Weights of a small transformer language model.
Size: 13 layers, width 320, 10 heads of 32, MLP 832 SwiGLU, vocabulary 8192.
Training: a variant of Muon for these matrices, 491M tokens.
MLP neurons of a small language model. Each row is named by its layer, matrix (gate and up: input weights) and neuron, and shows model dimensions 192-319. Each number is 500 + 25 x the weight over its row's rms, rounded and kept within 0 to 999. Numbers have three digits each. A neuron's up and down rows have the sign that makes its largest values positive.
A block is one neuron, or neurons of one layer that tend to fire together. Before each block is what it responds to, as a language model described it from the Wikipedia text at the highest values.

Responds to: Career-event verbs, esp. "made". Main verbs right after a subject naming a person, mostly "made his debut/appearances" in sports biographies, plus moved, served, received, became. Weaker hits on table header words like Genus, Name and Own goal.
L4.gate22:441471511550499475509514509489486477487530495515546515491458491475463493579524508448512518497527484491517504488514458527473495451502514454543505514420455475496515456509454511453515503548525471499557493493455505478477458509513505537511511500500497502517520462482488558522484494511475525518512480484496474471486487473545478483470486532483468533535506496483506510506519489456458474577493
L4.up22:493503525483514526486452527513470527498502496477512569423480445452475533486542527499489528491512511488541504487471468476525511526479457493509543500527493497488483496536492462482477519513531516484504463496491502514442486539564508517476479460495481546519546515500498475467511518506511494530473538493476507524476530541464469520478511507472510475519517511566515481484515505495489509501536
L4.gate31:533526454534499526496493530452504523524464485499518451529481513478533467532482510480499467501509484504496495509508483467491500505523492493533513520499496508507499476532508489479501509496549529491492497469513511473487486411522498519496459451498486473515519455522507478465493505455524525519471497557501490476508453534505443497526499528505484506525491500489492504498478469523530526482512
L4.up31:455452511534501482502500468469473487496505533517494462522483508561530511492497450481515498509520509516498465547474502520489521452468501474544536527480525468502465487537413474457485489498477485498512506466499539473530528528490467477477502473444487518511527513482476510498473491458495509527518516509481511523496553515458490489484527497530493507510498450520505532530537517513506532513525
L4.gate139:478525503508518502493499489493474487479476520542505533519482501468503542511551472523488501516488471559454507469503473491466481547522507514429480500506551496525466505493492461463467467498475496510499503496491492471487486461533540493485516542469495517522486467484525497514461532517489504498482494523481490474508542513545504495528507519503488500501468503485509531511533520493522469516441
L4.up139:486443522496490471525511488534470469484503521488494521527515504539496490495447504502484520434489528486474533511472506548509454479516466460504455512441514527513508497474504518528499529478500510496489474534554516500497511497504468493500457496525486505477532509510454474465484508437498514518497515537546475504548529524492505465500516488496498503472530487523512519519522519508492479496477
L4.gate272:518509499517494469529453516504522504488478521479473503535487492515508504531519433537477491526494488500531463520532487504493515491507479486482477513480481497510496516536500465485499463501513520462497492477479527490504481496524485520454529504445501523512479509503544505501515478451492487545473473527492513484461487481481477499477485514484451506522492521497491480498498476503539508457484
L4.up272:458439506491475507503457477497526511478518490530482542490545503491546499524479510496453511500534494479529518513517473498501520469473467449494513523518481474521479502458497481457450515510445482523500509524454518455529519484483460550500513490537485508471507532515485494527481508493479488507506486554530460485512494533501476452514473481517493531473512485509504535529505493475491483473491
L4.gate472:466523508544462484527508476497485498478487519482481462501485525471507513521496500524473482500489545511456482527522503530460538505483530544542486514460495477508473487520462502466524479505545524483517509495526486514515516477519566495460468497484515514489478455470506563482501523455512536490467480497506497457491527509491491474499515483531501483524507516515483474485491485476489481477524
L4.up472:496536476476516511498490478488496498506513504488484480535473500494505550489475489538469497476552489526494454471495494514533529504489470512504534480469478529483495505470518553504462516510500530512503499502490516537493523486513452509479529516489511550488533492505492473520492477511482533499463489561474520490467506492526469490512468539445490479449486461530518479450477476519515521493514
L4.gate573:526520518529499498518527505474508483525503503543455484555527504495504510496511503507477529503496534478527517544472472502505490533482508508519508561474495543485474528485518542498480535530510522510488490529467536477473550513475497490521523497465566499481477499481504458501525518484492478500492448508502524480481468537496471479505506501429483504539526542458503531472481480508518482491507
L4.up573:494544516523470522523524510491554478491506521529486541515490477473509537509545483534475470494556513442484505516493510503481501554483508503487490507549498517547485478480505499477528507535513488511533463485483502471488538504534511483464513469489506481517545522491492487507456502479543543496514474499488473493483471459505485431488500506472491484482504517482476513516521518473495516464487
L4.gate645:536485501533513454476475495549475507501475518476497495471468534503483534473478485481524479504565482482501484469533504475486545482481528423517484526465492528468511466491443525483511445488495544499503453483501526485494488504507467513462493502486492502538496497520510492518555514495503506521521511523509487501521484517526462534498449493517471458528521487524506501524481495494461521510509
L4.up645:500526507496536460475488509495483525465464508503501487486467482497494562480491490473528508497546486508494475515496466452536551522480524516466526483484468557520509483490485528498494522484523481494451460524500491470482506482541472464458525487466479441519516489571530485539529533464520504491493519534492495516472496532485497505503486523446521496518484445500504476502488494518503526538503
L4.gate668:504438517543509509448495534506492535506501483498519500516481517495480516527527504521533499499542466509541514457489462506547509549468506468568468509487518490447492477545534488483509507506448491500494483456471492511504444504478535464478478467478556497490503489495473483493544487472501548521505507508522509533512532504493465492540474532509528528487504556497536485511487452462539498480469
L4.up668:532494494528505515539520473521503507473497528516510526528525473486494495525540510453490509515524497482484491479486522538490571524530548554507506512488505514499512517528488419513508466485497467477530534523490488497487530520493563475508509518530558503486511497475470503505520512516520505506461480505474481459490561490521499482497460497482517500548555529463535505512506467492506513520543

Responds to: Common light verbs. Common verbs, above all "get" (to get, gets arrested, gets dark), plus make, bring, took, gave and taking, mostly after "to" or a subject.
L2.gate49:508519467532471492517494507494505485477501565539503522466520471516490485529535504530508497477490509503523514491435443545502502482468490450499523521498523515496522495518506504492483493482506539481502481514482499441524547475530462548477477499490484507486543461512478527453443496493528495472437531486469486479503471528503456520443507472480487497550527517546436513490467518462503483502520
L2.up49:497526468537457487519485521497489468475484559530511521463525478515490486521526498529493483476496518518503523478447442535506499518461481469510534527490508511496528498529508494486489487491510534458497494515482479436522554485517457559476488508483511529488543482528485503452446494500524502481419522500451477493520460525527473533440495480488508507540523499557455505477473528460519492506519
L2.gate162:527487482467475502482491535511532464545503496515484499524479491513498467552573521501514487480474501508476515518500495559517496550536510503535499495447446495576491472502524496505521481518484545486530459443474531486482508470484517503449471461510495486472518480492525479488492495536494513512488464517479506478486500515483476490516492501515454491511484505514493502528504506482493485506499
L2.up162:532483481450492502489497504498525471519515508517482486493502519479507470558567555482487497457490513497478496491493497551499499527514518493515507494468458496542501474487510485536515486485512547503514466424483512491480510490478519490473460447482497477490520471490549486512501511500506531509492448500512512481474499520469441471498486521488455501521455503511497518527475518493492501521491
L2.gate223:488501476517553537522490503481504496489499590508512519480503512538542502495450501496517547492516466482518526531458528497504525484563481503507526515464452477484521496508518525531498508513543491496512515532509516525476476484524471482474535539523516509448478502489467486530506461516538502451497504533499496468529512510546528523488520505484492522518543506491479506503508536500486535525473
L2.up223:507527462487535536518504483498512482507501526522501458470521511497525498471449493502501508494491469476489512521537514518481512473555503546446515527433458464483514486503499524506483524538521487500509497523489498523484493486480497489463513494506508488449502505479523477546467489525508482473527495507478497485496499497545523499488536485495504541519550479481451519453482520505497529521503
L2.gate238:491539492461516535501477506509474477533515527472478500525483509517499512526528527504505506513484481509476491501541515520520530494519502536536553462505520506503505487449532576513521481535507481489521540457511542517500526520493516521493466515481468511493501464473498488554456505464552506519523479467490506489519525501512521525510475500519519497528473501492497501505522517497487483525482
L2.up238:508500524487478534545486509516490501497521488469482504507486545525485487522501546471532456550519507502484493500528478519520518504535482505511488485521486519497481491465509537531516493504507472481579508445509510503490503508509466494515465503461505481508514488517517509556470472470505461489483505487526503544483505531479522507474498497485499446537448448511458478513482503516468492466449
L2.gate257:514502520452507493492536494494494462484493534515520469506511487518440487490459505487485467467486474512482508483519512485520487481457505523458501505527488454464487516504530517485501491507511469529504525484532485547502507502508464488493454497532484478496523542482497473507468493469452455500482498484486493498542506475493540498512461530510502513530514473450519502527550496523466485532517
L2.up257:493499504474557456512481496533497464504486499512512527498521502502480472479514517524506488464496469525532492507517485503470522496457463543512522529530474494483493539508510521505496454494462492549499511495512498505523514497494454505515479485533450536471519474511489519489503520463487441477479483455453505485513475496478522529465422546503494544512555506511524506505499482488491511508510
L2.gate372:506517498492493567522525509490488449508441509511504478510483524448486513517493482480438526508492502540546518500562515491488483492461548469509527516524494483513472524515506485512464487490539501465508544467516538500515509491469511459545579496499515518486525556452484519499498477533524498497497506470508493515508515536479504498492501536514502501529499487521472461496546464505536513521505
L2.up372:503529455522529482513529459518473500453514515480485483504485479508470528539528491470488474495539471495541516487522520518540505534456479498541506473492497463518457488502548515479529501495511521498516465470485529513464514511531486521498489480531472496450500521494506464489529472523530515536493493522508490477506481498499529498511532508533491474451510532523452495474508506489551509495505
L2.gate518:470488518461541476476527479514474477493540501461518526483447518467474477488504558457472529491509489504516507539491516492485497516522473515528527491496473514545506476489499507524482509502505463514552488485470425501505537507495469490477511511430486503472509458515473491504476481524510537450513504493471529514435489515492517493497512494449468534531502517561492521535465481528467474505482
L2.up518:475512479437527497561529536526474492516514545501494502526533503473501537493471512547508473490490493519471501509529508496541535495456545526500519511502454506477515494484535518538486528480490480484511504528530555509514468524466536513473470484534517464487530476522505494487509456513497541516487517461456523509485509469508485475471482501537484484471523490491519501492511489515491481528485
L2.gate712:493501484488552472491481484520526478477523504535475504491495492519490488467527503482509471497501499508543523444514478466468497479543538497471513467502468563520506440503518530502485500543481468469539510496521467519504546449519513509510523496498521514507535486524465487522492497517490514491463498455502439540522525521491521483540489491485495446498496467521489490528466523509539459512497
L2.up712:451515473466482484485461554498488490531528464481566485512577514532499533494479463515509496487497495514527493476536471488480488481526545497501478449498471479500450500502473503508476516490512512489543466522506489492490439480491473494485496513472494500481522518509507532453397489478519493496520494474526530472509490461482516498523496486485490528521522524464481487512493536476473523529491

Responds to: Domain or field words. Words naming a field or sphere of activity, often as modifiers or headings: most strongly financial, also climate, presidential, election, cultural.
L2.gate11:471476517488516522441516428507520507489484490554504444494483504487518503479496575526492495473494499490474469509534465470483508480506479546510490492527498468511512498519452508508462541535523501513515555482465488462519480495517519513504511514532482509506480504470466515533519503538485493457527490542476489541507492528485484432523518488475464504504486523499504531526497494487451498526482
L2.up11:453479512492489524454506437495476520520502472540499455500467509474544495475494568530498494440510498477484488518479484462461507472485466515511477513526476479496492538534449511523467538519518490498494556497497487474565493496526500508466501506559518499500474488464471515514502511549482501473521470515456495531482487515486491452509541480492483504492511507502495530525475502480452506515476
L2.gate91:485473502538518497488507502535521495508501504499526509516532503503554471506478543510467536514524483524526484465533520527479490501505529526543516528540569512539491523488485501533483490508506492502513515480495484501562503520465506489514513509471509447527497485518484505510507482455480545516485495501456510516506504510509499495506442464528519474498486454524488477482555529487503484488517
L2.up91:501522494530489472476537488514529518475493559503526573479503521520522505471525494514505492496492487498484503504448516520531531503515519551526512506516465475500480492531481540504529516518467464471474468537500517522548492476472484522489506514496502493506527480520506487457512487523491513519464506554478487495478482536484487500530496461504503517510492485483477501545535517484510545540522
L2.gate327:477507487491509503487498502491488456447498482497450503506509511497504500484498488502472489510485469482448512512497508530496475458504487508516484489425530504467495459537487501522524478475537494498490481514425511499477472487483532458502467488497465532508517495475523475509498513456453519486519516511477485485537471507528515471471496447510478485521516473461512495491543490523468499507465
L2.up327:478512554495495489492488520495477492448521510505479485475504507503475504505520481515491497499524452504444491481508499523485514480483449548530509504469525493441521459509472459487488493488504449505495480505475554501498479511490488500512393510486527520523518459469502438509504512473487525519513516512477496467521513471517482497499523493477468476515486497470534499488522488521478495530449
L2.gate457:487475501476466480472540537527518470487495556495478502508497494440519529490510500474511497466483482506468485496545529510509460488488476549482471503506535539501489529474545483531500533514520464507515494490501534550491511496518529520452478518542469494465523499485473490509527492453486481545504514503495501535488495478515517490514475476453481532502505520485534469513515502507484505523469
L2.up457:507480491480487471484551532514502498492495542495493511497480510462517513486487502478502474454504464511445485501533515499508450481495477564481464503514528543495499556448541507534509536493522447480531498477494537545512515477503521502472483499530474477490525501506486500504544496453483494542499501512505501531476504495543528465526488480481495516489490514489513476479513484485487532503458
L2.gate502:491493499476517512491562500513502514506507483539491504541512465501551487475515482499498524479511441502466536524456536486478537483455502486521497510507521494513475480533524524447482492512505475498517519519517500503510498513532500517511489535500519544475495516472502475491476485570477525488547460464476497530495510510483467517468508475527468513500539517513467512516512463521440447508490
L2.up502:484489506486531507453503481515501535500498493522472484522477463479556479505496500513518532505513443483465548540445559487505525474486520520538498522553496488501504514542492522444511537490525469467503495562548518533546525486489469509460480509538509514468467520487489481478504503566461507462520489484472485513487516510518473536487519506512466505506502490494489523481521467506473467498498
L2.gate637:492507494533491552519565509533555503501491468504474531450511465495507495552463533502481543508507553495498481521453500466526495513512509515492499480525524511488476559496524465518505515505531473498499508453509505540490472456496414520463482515497453515468501481487434494521534452488494509520469486470504513512528497475512489518493506489501449501479508541464508490521492467505501503479495
L2.up637:508509505511467525536583493532518507523489486462465495502519479477518474541483528530468522485472503506531494487455535467514478489525524507515493480534521492497493549513544466475504522511520468493505509494506497571534462484484435509479503508467468507464488505501468482519517479521504492513511480465489510518540522472529459520499545493490489458482488485475495460512506488554492496482522
L2.gate824:525446495505541505553544505493530503514518503554522522466525475487526487465506491496523496488488518511487524511442512506502494509452490494493509515503532512531479476483505519550550503499521508483473459484491465497494465486484483488545473511500486495474477491542534455506531472493484482500522508560518504497528482471469473489544473462486519499475502499512528498450499518510497491466490
L2.up824:500455495486524509544542484504507514509500503487500530492494526501517488478472479473546520476522520508508506501493533509495507496482488469517496515490477482527500479473489522484529462513508525535501466478488479547441502497477505501528498504482507521514487509545513472531502489474511523528502501527477459482512527471509507517521471479514524499499462506547447546534519555525497500511521
L2.gate830:501494505475515531503460490496525495493513525527515482491519529470515507521505467531509521479484471506496523480474498523504494487484475500478495480518517536490485473485492506495479524514495516531484490461528435536469547505535516514513483530530484487466467504462510468454521497509453483509517460486487500575512489464501485497490528518545491512509517517482455508538475477531488500518449
L2.up830:523471481480512481520478473498534495507507518530499486504513530499515516521518464524528514478487480518505476459479490510537475481511470508469516500523485543495473486503504488484487530524521531546498496470550423513502516494545517494535496517522494483473452488456506465477522505505474482512480453506487506579508516478506484493486521514536483502522513502492476525533501475518491515502474

Responds to: First names in names. Given names and other first words of multi-word proper names, often after table pipes or commas, such as Philip, Luke, Operation, Van.
L2.gate55:474490515498513558514549516488522543497469463468513421517514506514492495505499538500493490476526489463504499520451544496478512485460518527501530510490499523458505508502485560529508506533489500490512508485502529462515549549517514486498523561520534452516491520515521501470445461482514513505485509506496451555548508550481479531482513531505496511470473530537473511523482520507464522512503
L2.up55:464485519505515566503533520488514560500466476472492426501503513516497489505498535496499496455532489459506491520441538478464517468452513528493539503500501513484516524504501549520520506512495491483511495499497531456509538533515507490492522550533526460510497511521503464472445443482517526520498511496483452547534506552492493527475512541487500524479482527548476521527486528504449524528492
L2.gate110:497487469487480538555464485530496532515512501481488499488505515487514496532467501486484493472515482538479501524533487498523523484447450535468436485513473504573494496490522518525491490448512514518513483486575461489503487525510516491535513504505503519526502559528540425515533541500490515489505515483496480507506525498487526506520498499515505522529502401522481504466500533482510518484465
L2.up110:482500536550505497525462475514491506537490527531441518469489502526525504537496531526529499538512476524498534503491469507523511499518459512480472508513476537595496505473499458516507510511484517516544483535565519483520527507478525486537505499481513517471469478504496465500537555503502495538466539501493533494523520524474510518470499519548462500468515485482497473484501497504512489478470
L2.gate282:487466494558529501495474492517494529535529455488492503488511542502529513520439500523482508495500514538480495522484551478437494506491476462484488465507510551492504498480488545544509535517540531487473495491495455525527511496513544528510477510530476492536459513484497425506485519471489485535496462518515518524495483500511518487501520467483518524491537465534464504488517513478467519477509
L2.up282:509467503524514495464471509509472505543535464497486492499527551495539511532460501504468504515510499549489478505481545486456475507463483473492495481506494549483509493497487548559515512499509515484478499488480449519511499521484543541505475514542508500531469495476513452507482507467507507530520455521511502519496476505528524492525516465496520539483548482502473485500514507473496505489513
L2.gate432:492511513562484503547502499525507521491513474478506505457502508495532466526498497522553517491531484470431514524510445492475479522498486485450489494495484531504534484496491514477513478508498513491506527467517531505504540496509535513456504510508496483516473529469493510525505496497479532515502531522506482501457475524514505496510501494495514496492500492481487525522479461532522551509501
L2.up432:456493494489499505542493457527512549530537499511503500460446490475482485512476514478518506495533480453498516515503481523489495516514480515479532504492494541489513483520498514485522476501496541520555528465487491494506539494497488508472533501461500462514464496538493507521524509491479522498509533489483470551483499507481526503517496542468500491458499491504532485463457488496496546467524
L2.gate451:466503521517483497469443492508485444460471533490540518532476517480486487510482488485479473466467478530500475525542455504518489453517523476506523515517495478524526501542512475531497501482480507467474518550491494506488468507530481504520479533470495520497505482429478442483522507508472464529503466498493519506489493504525491489479487484536490492528534489561466498515506501506547508517532
L2.up451:480486534514530503455458504508486472446488511489537494522474502466469502534497483503500483479483501524486463516525482497563469463540562497543485514507500476501529495545493510501484491489478518473485522521505480503497462494498475512482500521459495522524519460443469433475541496515477475501479478499492494502498506504516506475511492460530492491495530503533448518525510494493526507538531
L2.gate570:508534530517513509480530495499509480491517512495533501483486513519474517483534489501514519526536489482496478486458480496464519555521497489484506462425514469522499508525495460515541502548531533470533525442484555498514525503486479541504495530423475518505540568479518490520463479504516503498482538458548508470521515534534508466474518517525514502494466471484483494527481492529513507534503
L2.up570:524563557505477516485499490515511475508542521510516525472488509503495516498504484518529548502542459500483510469433487491474526571513503477508484453439535472511497492523501465522518500527538534523529514441478542492535471508490488525490493519452477507462538554500516495537495493507512499513486525460542495492516501526516525493496529503517502474486471463467496463482491478533513520519496
L2.gate623:513560467478516522464482512502504500507517511546531481477476509468515508540474487458506483490553491483474517517519516498517482507524490540498486457496527502545492499548500494483500492503503521517516509553522476510455501522490494496514562484522470484490500480519514540553477485542462490509484498489484487500486475517536529457515494506501506521549501495503505502493458502505510536506522
L2.up623:507545452485509505470454479519480477489495537514504505478473504504504514500499494456499491514529490491469478529510516503510513511515472526523518467524530486520500479527488495491512494488497535514509542546520463502464455517482485500554552529508494504502518505510503540550498486534491482518467504502457512470475480495499517475546520519480521507527521497511495468506436502493504566493507
L2.gate682:523500528507507491505509527513518524492482481486556470496495473537515456542497492483520508464494564508510520522506507490489505443473511476492503490519482503495522550475543513500489490503481527483479489520559512476483564514509470497478486492501487475553441503500587525476526481497491477518499495442510505517524459500527509511509491539544503489493504482484505500534504515511475526512472
L2.up682:517495455491543486498501489499506490493494513519504451484506503514548495496519481489495482523514530516525498476546490476468528464496467466483503536511499491488505502511522511504552515498496537491543492475504460525514489563508497488458466433488499492499501503471476516501468506487508510507501526509479500530506509508523526481508482508526506483482518430494481467517455540497495498549475

Responds to: Abstract domain nouns. Nouns and adjectives naming a domain or category, often opening a compound or a list item: education, climate, social media, Party in election tables.
L4.gate47:519518507494542534492534493460500524506472494456491459493502498536476522469444525499497499495528484475509477530461517511546484472521530514494539486538510546480503511479511493551490495500464522483464509522530485520524544492453490506495485513533515509542495461519502490476492520503467542513475486513470494500476488536491490489510477437464498513480443541493520498477464521480488530483520
L4.up47:479482489515504500500457496520491474494504504490523442547485532502488551522498459502501511474502485514521455501499475510479517485479479528539478511538505490482543534554488492511498487552483503520527529507482526516495464507516504494556462457489508524517478518526461515500501545457511480480508519507500505492531481516465502475498491500506526499513495528498546515545505489478495456480494
L4.gate143:463512490501450482532513498499504534526447511470491462503507519481516512526458514483455495457547497478520505497491522494545471541516482477541461477496558573500482505480490497485502488463548504505507487488437469463492504490467549525516536522480521483548509510490483523472507504512496485508510474486525486504523507498464500447460530530505500500503503485489518491518476513507471468546481
L4.up143:482502462473444508510494491483497561515462492516424488451455455440509502492435511483440511489482497508466521498501507523525481525538535525487477504456501485482509469493502511466495498503518503576485536495477515502527543478494492496496478541512505502490525484477520454520512502521509525506482486524475484488489509518512526504455496503500497472529500487485484481517466489491514471535552
L4.gate481:483505507483495534472551494535491476480496493486456541518487509498508506474443533473474508515486485518487479504565504491491476520520520516462486499506499543488491491441531520549511563520484456479484510506512502528495543501503522491548487548460473500455487503488504494507455470524471512534457506460506463540488516499502473515475483481522536470483526470519504505488511522523473488448491
L4.up481:492475509514556502557551533509521499504509478529495495509479497534457513532519494446570471454492507484521497522535495492479506533477483504472525481460506505475469560494536483505497487493496489511539505503534501483449488504504503476518503516492485484461534486498529440483535476488513471531487509531501505533447547491458522483463464473508489519533511428501524475498502505518515492521490
L4.gate495:530476486532478504483524533527445501509538521500501515507483479509469472521502515544446445491524448502456492520502503472530502489455483498481498513504506506494481528533537524470466488475498498511483476506531502498465517503462492493502472506511469498499467460509502474462532522506501478558503525521474458459511493507516469532464482489454485500486467501469484489501515480480505492544484
L4.up495:508528510498463521471483549533501508512513494499511481519499502483492523512468524515479440526532491511509460511532506455493524469481487463524524500481489477473479502486483515567482510482509477474491471467523473482498528535500515435482462523450499475552467517521516542480487514492547562480458495541520479453536492540505523477497525492485483533494464472470501464499502504501482493458470
L4.gate565:485469490472488511551484494510488505490536486538528507502529503502493502495510581523517490508537501509507483523534513476482474504489496516485503488481452501516467514533512475495519500480519502512537527507514546508451474541505496507550467552529480558452472499487493480468476454461457472495522518547471524463499495496496484482493471513485460554514548502474538519498514542493498482524527
L4.up565:499495522567481519526483531501499476477530518459497513487508494522483511526488545489490511504517512506498533480529456530510468544489514529498491484521502540531472463523560480510521464475553511517503507500487514516491472471482496495505441509460485480478517514492478483537527458464487498522475515487533480494491475484501508505461512446463515486547535455483531499520507499477493500516465
L4.gate572:445450459543486521514545481504496454502486530481506492521484506491472479482504508440527474504489482495524525491543451513527538537498498476482513486511533532531471521507523453499519477494536532508470474486515521457500489500491514514478475512523482508518508481498464489504509497470509503540500474541514528457514499533509473512458538476506543488510486539493520494519511515514459501501493
L4.up572:454489555508510551549535486453494535481441491501446511497536491512494499493475503528546510522474480510512478496493511486536507516497497574520495502522504502513483522530491497466517524513489459492454479480547526529481541510494522466538468487516506502532499482520485523520484498456495543452499498539484459497497496521507437461458492466542540448513504531481512511511507484483501527473552
L4.gate663:508453496470537537499511498470530523520522454468529522484478510447488511486493502466517508474492471506439549508500507499550477536535503459536473517519541527534496491489509481501486521510499497508512501537471498482536548480498462476529465539565517517508499489500459489484532482526486462505500522488505492523499494538482469495480491530525472499487478455519489476478478504502511472565491
L4.up663:534499458507517495454539505483490516524513504513492441493502483512528536469479443505506503536513495528458463518539518488522479502510481489488470495442531514500461481509467455539491539495554479484525510510542521502470515487487486529464495528476456503555487474507455524484508491491483472481471504510514492476514508486481500509488510494487520454501486474543496503500472536489501524534538
L4.gate722:471488523530516496539465472500493523503511519494466498464522478454487503487483502473473484524475521484453487534483492472505518488477480515523500479474484503486465509536510479557497496488513454488541494540475516510520534497495493503473447523518460519465490527491493481489522489478526513504490509475465475507492517503488479536461473463533470505519458505507533513509482516484529514484478
L4.up722:469494466483553542497519489493496543458532498463501548524489496483480461488492519493511496504485531466469500521545504510517475520464456516504507503570549539472511504536481490488511482501482543471512487510468487494530477459474441496520500495519483490474525511533537497495485474475451504523450522504518512468506481506499527524528473520425459489494474486502535514505552483494489545480489

Responds to: Verb after named subject. Main verbs right after a sentence-initial proper-name subject (person, group, team, road) in biographical and news text, such as announced, died, moved.
L7.gate204:515491497517528523501446503511494537480555459489508486516490464473505489544503518497547514496551518554475552492534477542479517520465483484467502502475497529480516495524503480488426468532488481497457495508469539486524481484504513488548470515498491531526523524477407489562491488492460481501467510495518461479512496468498502482487495485463478486544496516505512503516488496441491505520473
L7.up204:504471482486503471545493461499565478472496523508453468538518475510513486515511488504525502493481460524506465473493523531470493493569486484524504530476491469542499486520485503477465484496512499512495532434508525511530485509486477492512570466502506485472504540478467521502504502509494441490438482519501463498515454452512495488495498511513482521504517517525509505511539473461459557487485

Responds to: Noun-phrase opening words. First word of a new noun phrase after a preposition, comma or article, often a stem finished by a suffix, e.g. Somali(a), guitar(ist), gas dynamics.
L7.gate125:520467509515537514496497524498510482490498482503485484497551542480500502490494511501542493508469478510497510487503515476495487535482527516544491509540491502536478518502539465518535500511512520456525463491475558531522516504469527479494480526447494425514485492483433444495481502486497540471479497486466500521484477559480502521478470473490484500528493512526478469510507466459509469490484
L7.up125:491463506481515493472504489478492480429460506505464446490472486448511525488507513511497511476507514520479541505485517501498512527477524508500472502502506529521536508490472491472492510519510504437525463511470477516479490498506535533503501489499484522534523488469497471508487475512518498484502505471536481520481531531547483519477482465470472507533498505521529484471539507464477526531510

Responds to: First names starting people. Common Western given names, or name-like word pieces, that begin a person's name after a title, role word, comma or table bar, e.g. George, Mike, Jeff.
L4.gate241:517488526493553536475508499498527506474493433500489508463469470501537467514528469493472452462477530494491515514497492520545486535483504505476538520505495521488539491509497505508528484531470514464502495471493465492490494494506511478519486456507512478477485510488529494500514447522503424505459519509483474475475524500469482519487473493487533461473496526524544493495470475497453537467532
L4.up241:536507503494479534530525493506506489511498514512480496472485491511512472511416526458533498472487491461488471484442547514456484514532482490524479484492473505511482478530510509454488479494502546516497492514471478483474546509508509545501505473513516509487447485519490441487487498447496557561494476519528498500503467536520448477477547509484511499511459502506516506522552469533490478451494
L4.gate366:458486500497494536496512478505506517527466470453492483466475487484535508514471466518517477518505486513467481509486541476514432531508525532496521553499469510525545505507496532496513461531480504474542475491527495460507516476502494471534491471492533488482498474495492482503536495457499515527521483526531515557479472533511479461479495466537476505489539526509514504521479503521494506468479
L4.up366:506490493491496494470496477545543450556468493499532448506473481535513505465495466550539460498458496502468502514445495505516465471448558487510475537512459510511512494533508508484510496553488500486503502487522460503525495491486474477499507475510510482513528467480494461532543497485526520498533529490508458507458499519499492486508486479527487491515515550525470502487526513550513572497504
L4.gate386:505438545507470494498467478495546519471509490489535526485499529535468515498488542522507516492551502488515512522482512501518485522485539496506502503517501508511497499487473485453432487510469555528534536502473493455554490516502484497505517523533459474477525490470531474533522533533484483552504486501493495501462502515460512461493485519539501512517463510483520476513494449520532519472471
L4.up386:515495522488469470509508453486514471467494518495490519495463553508508504499507536520528506464504524508506505483441490485497524504472459545482527462526480476504501471532478480449502508492496489442504505464468498457486442526452482474500487489509494504505482488440520472494502504529503496491519525483526501535459517487496502498477507504470494485453512513501539482474530438531510496536477
L4.gate460:522479529502571534484563472523486547462516495500497528480536469535530474495484497526515563510484461472494461518515514494505470481496539493506532486513507504493477519468531487521490519518438436476450460468510453511553491516485510497514522517508519474498532485521491511496476489466541498484501520491514503508498474554501481489524520493513464533486489526495517475486485505508462477501561
L4.up460:487492495521464475473544499512538516512524497466530502530494487490549500501467483484514459476529523519480478499453489469494480536458526461484429526536494535502521494509456523513524470472472518500527511508531485507502481524458513499473491472478482504546472521461522478519508486484472495521534541487481494533557515473492542461514515553499485475503542525485538514491515464535533526526493
L4.gate463:461433517504482467487482522451501500477503448514529536499551530501494493484550530507485501499467467501482535491522493468518491501462535461530510498481465564515496518506486480498500469531503499493542532517503516512506526468511507482560524485477524543513515485427483504533508525454489498508488508510463488494467488533511472465498488474484486490520511483503525505469494524536517504455524
L4.up463:539487497533535525492484518473505454491487497459519478534566503460517538478503495551507484545500496513500468559461505448495496545512481528493519489498501544507495518475489519530530516499489527491523525518508481453538501469492485523516490509462498494487500475519529523519463453465551506521504518512513527548489466510494484513497566480451472493487479528494549520499508518534498487514492
L4.gate648:499493499486460497488484494494497487527538505439475526479485494435471549468498507522500478482495492495492514549543529488500493538515501514510512453549479497486489537508497547480516475507457513467537498521505441500523515483522574501542536507509529470468481498536507518570497512481505537515495509497512515500557484493487520508477497489529463467481474522509481515447467508543492515476544
L4.up648:484517480488461507501496468487495491544517496421512513476516511435483536508464498497477468470472499506491512540534480485489508502519486505497507502518495499511496506529475520530516481527501473468533497526490443484509489502529567500542541510483506434494503496541541540563506482491524529506484511514530531502501484481483542509499479495536486521500482516530519467492466533563534533502512
L4.gate711:480525472462490491498454476497489476519534488435489493486500516492509503514516492502492505483517494497485528510512485514499479529489542481545534490500487494549509510519491465518515518501519500533524512512535491505500508474530541475539531523460494501516504504427536497544523464543485482501472492514508517500486506487516529474495514479514425513492458517497490515490460472503484487452484
L4.up711:466492505538487483530466475508495505506508507516519504516535501518477454496509453503519503541490508442475518486466510469502487480525474494535495480540462508488513504486505520459498497487513506529514477525463513510486511483471510490531485483482510518488482480504510519540510517506426542515524476463485492494525517544496480509546517530515478522509511508445510539473489462497492464499448
L4.gate771:518540497503491490473489510484475525508529488520464485513454441519493484499512494510525507486535479543514509494468506472485488495534472487466524499495478520485472497528557514474488458515524532479522460478497502447478470479498546478507533528495541532494480486517529534537532488537514533507510529476512495491488473496487488500479471490479484483542513507458526514510531457522485496471467
L4.up771:503505504472492509485473464547496509462519466478518508516473450493487489506522480567539524501500539513470521531478472491480463510500493502496501504495502501500521492507476519528494498519462470519484496511464497485490498471506535469538507521486494511518503493502501512502506494525460498572452476530534494513520488511503557500517465496488475564503488525466489513471481504523519562507488